Weights of a small transformer language model.
Size: width 256, 8 heads of 32, MLP 512 SwiGLU, vocabulary 2489, 9.84M parameters.
MLP neurons of a small language model. Each row is named by its layer, matrix (gate and up: input weights) and neuron, and shows model dimensions 144-239. Each number is 500 + 40 x the weight over its row's rms, rounded and kept within 0 to 999. Numbers have three digits each. A neuron's up and down rows have the sign that makes its largest values positive.
A block is one neuron, or neurons of one layer that tend to fire together. Before each block is what it responds to, as a language model described it from the Wikipedia text at the highest values.

Fires at the end of a sentence-initial adverbial, meaning the comma or year digit closing phrases like Meanwhile, / In 1924 / On August 17,, or a connective such as but, when, though.
L4.gate47:479526498487475503555502445529465427540521499519475587534488497506560470501498461514579506447500466454505486522456454552501562518532490532544464462450533530521462523528595473512431566542495519473518449536463468511524449536506521502480580571503501478453471458533473504490425594390530507534
L4.up47:473486532489525462544470462546476442514535455547482536485517455562535510521418521513518483488528442475508460460535432527541515432507548552600538493461510538467429475533503569528481549519513431520435484481541515485554425517531513477430444524558470525492539510526481583479471508464443448501
L4.gate118:505479492428441446552435467617605491537517500459545486467487548464489521451484451510527475479504545520471512499479534489473491512484526520589541522496455443500471467507534504504505441566529571419556485505437575469566463468513432464417528518566481530473461478460496475492487602451454470512
L4.up118:504506578464519475548507447536508467519485445529519493492492499542513476577488482517552475434495527538485492467500454498479440506530503438494543536525486467538456512503504565510483452483433470486525503491359472432496460528536504455423444512508496488469530484431472559522470507481536476489
L4.gate278:456493554424504482583534461570496484445504540511458502480529506460502501503410482482545547488523519474494449488596471528463550558510512425420453511467580496527488560536518480484487473540605520490525447558490515486490516460564456498464592452475519506490436445511447469387525480480509484521
L4.up278:491517547536469509506478465479469468463508440532511508497462501558506494464474522450493541511436455533440554425521526568484499546449484499522553546524553505493478428543417517543470579581540557455513489525569575435553494492493437424436531497528516483509478518460486564467570519470494440433
L4.gate311:480557510419566540519476437522602490532487478492419438567455431450491500551466455493559479506472512495447466435505531479522516495538523465575540491566518495461436502565538485497504437494498508472512531491477523498537570486492488497431520505528495496482469496481510465503537520488530480503
L4.up311:483486522464507430580443526510511540507493574527488558465495466537508474510498472562587564460569531522526401500551582537552544479462441484541577500530470511475519524549466529464551533547550518464519468565550462486604494460487528518542426511568530526506451467473498488554507497536503526495
L4.gate320:503529515519515464580460430455511482523552546526451510492491479539536465463422476471528557526469567514474487481521513560508539523544533507514513507465493487492450536471574504443539461444445543498522486501581533512509497475439512512475543515510485584501492465454524489507421536494518593524
L4.up320:563516516492478499509483557421470467479415471433478512487529490505484520511479441495467495539528509422506507576498455496519478539460531541510456450499523517492443491487549479460462543453531498487453519478468417441442553492517490461482494504452564544478416522502484476469461471446532505445
L4.gate323:593516538470470404587472445589520494510489470516511511544494495521539491412413507508491530453500469563515457511518478529485530426483548477491469548511485494446492554423583517504491562480560547548481455485471513438578508510570507441533531507551571499520521456475483445485513521487476482532
L4.up323:517562587516500541466520440508496521462532578487469504477472506513424492507517526534536495513473451557449544509486495476552425465467480489540432526478519503507461542524495436531483504591503573470388588534518454517565516491542582530565381503539473490509400565522458506546493519466529465518
L4.gate356:492507535460482513516491517533497508556536519524409529492448518511559506466499520498590495569442466447578460512544551531608503543470529456603536516474470490481460578508543456524573551529538487496432529473485493459583501477491550465535510529547514529484471354435464484502459539506474553463
L4.up356:496496447567427458485461466448464491474502443545529465533474463553426505439540469541542488568481500495550529439519545536520506555575587536518494470502480507465566499517519527478472454414466533483565522453492467510557491468504569555482514551447484511560566501507439524505489538483489485522
L4.gate369:544544472479480468469476500565443488484481475505530426471439541513484525513500503502500454527454456443475444486491579512548516460454463512511497576479518487525456436518413458512486564544515535437485460486491530495557558542475505474513528519521536431503492485545509483473479491477543456509
L4.up369:466528556469481457550498482568505488450482451557558497504532492545493480500514506537529505459421412473444511545492531545567564510478486462558522528542448529533410451489488495479456487516544506411536452478463598482550545564496521539538470466590521497462434495454484495453538578445524386543

Word endings right before an upcoming object or subject: final pieces of transitive verbs (reflec-t, all-ow, show-s, defin-es), clause links like so and whereas, and commas after introductory phrases such as In 1977.
L7.gate42:456517545561527427482537536479499566468499504513528434507464509505535554406473489442495496523560558556473482467552476542484455528422485514532538505581416497432487460542518498473519439542550495516591537507560502529495493423529524530489582460442461414484449532475505489439527537539516523532
L7.up42:487526544520469541480500504457503517473448500488504447577484497548511500530563554521641478536554548534482488490498503509536435498483512542496451490538432523423507482600500540521469512542565499428470510470553493482573525442489620525611497469498484456513464547484557534460521473523418524492
L7.gate173:446525531509472526450557459486473521551479450565545468547456455465614466469579472519516476591508508552518453510538480550505465469523460567489513528545548518435462532464450530520509493550499517529544502515581482468532427408502532447533467445509473477559436497479553505465462476444459495578
L7.up173:428449505493460543506527486584520560594443446533541523567477496450589449522496490530459460528532565495488503458506506510496533478527444560508515568531523498537498487444458553490575498581464456608539520488540489492522423447519519557539533494553437487468460439424546535500482490496517549497
L7.gate189:513549512568474520524484442565493476542522507497474514552464530515440523472425445581577507499490497513552434476464496519579549457473559521557460495478518479517519486535477543479480464515455446492500438453460445442507447505545518522520499462462501499435449461502456521477450574359525547555
L7.up189:513472508524501508492479426522492515518505498510412483502428485537573504508509537575472527491430520488473443506517544541537486524497555559531516508502492504525480550508539509528539459513519485472489481527452513466526461480517546462427454560507572514492578543493448488475500491489560497577
L7.gate221:545518558527453473494429485439468540562596523534426519506458489452500462495554478576548514496531589508535476454490494457458491447478544404465589519524518492557530467532456515505472482606475496470530539508621537500538438477503514530440536485556499489588528536436505429534602458506535473517
L7.up221:522530548546469501494527398505393500546560476552448447511456502485519486462494454512480534567523500497460527483478529525505552539488492508449515452557498470489560494589527465530496406566446554476551444506493468595549397492512516587519537463437446523516564467410453546464491542525510515475
L7.gate322:523531511445564499517489507511511466520564442578488507519511441423393591518473521459488516496529466494484478508492527452508459510496489523461510519533489483514519446494466483462507533534539462434494515535554562573541493490477505527519512444540507507519452521540486461477564431513435482487
L7.up322:551514548473474487461579564516467458511477499523502452483481468492425486438451530453468505513506445474497472551509531460480472502476597529501525487478479419543485462502477578527519527504521512561512508496471487493528438466449470513464502442570592471504481521423460528507463469534502457489
L7.gate332:530416491537478494555498464502581437498495540512507518491541551491481474492489486569486491487595506548505530530528501541485485479524552544495476547552483490512484506532471540475531384565512602508548475480505487497439505502585477557490548569440517548456448473503509448495475563535539540491
L7.up332:458496574501477477484483456514431528498542346544603505486514507558489442524582483559531497541493525466427537555528410537531457451449452473544460550506539422499439478556429555450573514535474480452501408422470474420543489456468583454483491455497563513527501497556552493503472513470478501495
L7.gate399:533503521537510546566563524468496524491528483490483488519489553502506482456439586482561456506504459456546465475523623509517499463525527573476479470552451470532496523526521485518437467554534517437489511532473517490513509521514431567456491497441537453478439518515456538459529519587515440498
L7.up399:436476473484469497485433542518474531543528516441478488408499487523467570504473521490580441505432527455526530515506537564437535542606545514584529452525549480496436519606516488558415440504514487513534505472457484508501515456585421511570489460506489495444544566537484469523460524518525563497
L7.gate460:480455515513505466523501445478468385505498512521546384480427501538599506489410516571535508467564462507512456536504488500572523482512552553495539457498510492457495515493528582497581405462530451516513534533516559431566494465508532518466489508483555553441550472490496468518497557460544464541
L7.up460:531553427495481492425578515568410496557512451469540452607475446420493508482464490531516474437444392422484500493473535506525531502520496462521448523486509432529551472492528496510497562488475491481539485478447482479469418483530487569502475453422531543428481430529463532512497548466456515528

Final word pieces that complete action or change words, usually before of, to or in: renew-al, resign-ation, chang-ed, releas-ed, s-old.
L7.gate14:494500498444513415517544538494580491538448545493524496552439489448620565544524519428532481508501434492564514469515476512550470479519516510572517445486479498505520531468510559541484502496534530475575480529506542500524490483420472476510538463482449477543480474484529450583523538549494512509
L7.up14:521505492472503465501477550516512542435452489468483494558472516475498568462560519471519451579522489524538538521492510513528521462572498481515495516457450495486442541429420520551484482509469523506514490473464431478510501489516516462460400416470502503503471503519539503512510555497448519473
L7.gate64:492456464536539524487511507520478436519554491488603521542481504476552486466548546555463474529484515469483504483539586557573549526491455492491456463553514552473498419479452454507496482522509485507579465510504494453554527520556559531523606518549487471523491530517554524527411451543483457505
L7.up64:406478563474500485466434505561453502557432462509515448572515471518574515536531551460489505580474457539465508542548519550476547504498427443519520511491553544407497464436477450547546549555536513504595506486495481480558469443538513551443604505572505473473549479560444463505474468557452523549
L7.gate67:503515522499451476500505509531464465494493454515467533505462519466501532504534480562497412488507458431531462507522531570489448490536514448515491472460501580523485485554477525488510525540522474482557510519534515454551559488541556517523524483500427529475471575519476481502572534537475508482
L7.up67:395483512540472538547422519511498516502539496526472506507524488535525494553474561512483505466555417489486447497479515496510412463509570511496534471480417495477447455517487500506597440458489559499506492490450463474462530488502522471524432542482525493478483517480465492479584530555539534408
L7.gate95:547452529500505431525583507459448506543446457466570473511435510466519539510474511514512542521465503450471477510497531488465543437574465568588490441507474453436594436471484479507551483545483480483594507519508438476476474531552532475496477435482444528478478458516554518489533466527514543599
L7.up95:573529547485505446577565448504465562498434486464536453526433578482526488470534498450507502502454572470558470497518465529412495482563520536550506447516444462439507474471468485519530465522460519549571508545491431533462446485564560406459481468457435507521478475489550510507556501544566462491
L7.gate109:459506472546456480504491516450484488552534530479515478479394509512478538428510411500561540499539476546528482459523462558471511506472569491542489442471501538481526465467507506497501478466542591506569539536552543492532538447532493519521606523489462421469431488471474510509481494494500495466
L7.up109:527468478512488457512516412504473514558504498498482487504431462525540485524546464435505578476519446480472528515532476510438463527537523514522462516487520532517469445457495491551575527561498536532514535464489533491521473452512503566544537466539466504454471507448532502502488431485392474524
L7.gate179:537488525498528498532517457469477513527538488495502472549430487521456658554522551521506512445483477510436456494476551522523488523611544485548483437470519494568519447512434503465488518561519507549542577557554509404510539549555548496440488495499495490433468499529547486554506511573531472483
L7.up179:525482467517446510496499452519453495445548534495440477527472584538402506555461505489488473441538515523487558495484469507494430511601628444456478474436521505494495500487464515522531461487537536535478479517554528545577554490502480446508492528476524523531543526506514453505429485507552478463
L7.gate325:545498569445498471551542550511504504507510511488536552532471497509515549461444424438490464498567554435512509516535518505487501471466520461472394436465438508523518531545506585495492536505562572430555528522596422506558488493550538513470525511491445484535543574509461442562444501542565520519
L7.up325:464506408453438466543472531537447526472437547550542497530448481493474474551495511452520510543531455481530437560455537502487495527481508509479504478487424500491543523517509473489503494548523502510489541555482464548570493561552476505478465504535445496515524506449532496547444504440508508554
L7.gate431:511454522471493508506512529462496493483551464478477535466460496491539547505511495438490494467490442518469494492517490578484503545585530474476471478526472578556492468452520494537465541502482469512517526454514579547537536435519492444514515431496420425529547541468485474551493548545510469494
L7.up431:482553544508516443491547536497453490532527504450474555500511522494557467489490517477521509533535464483559495483492453451464463549464426439503582511556513446461481531484501497521522536494533528495512461521498518571627524493478417472466520491468562495506524499490458495511547484475544510446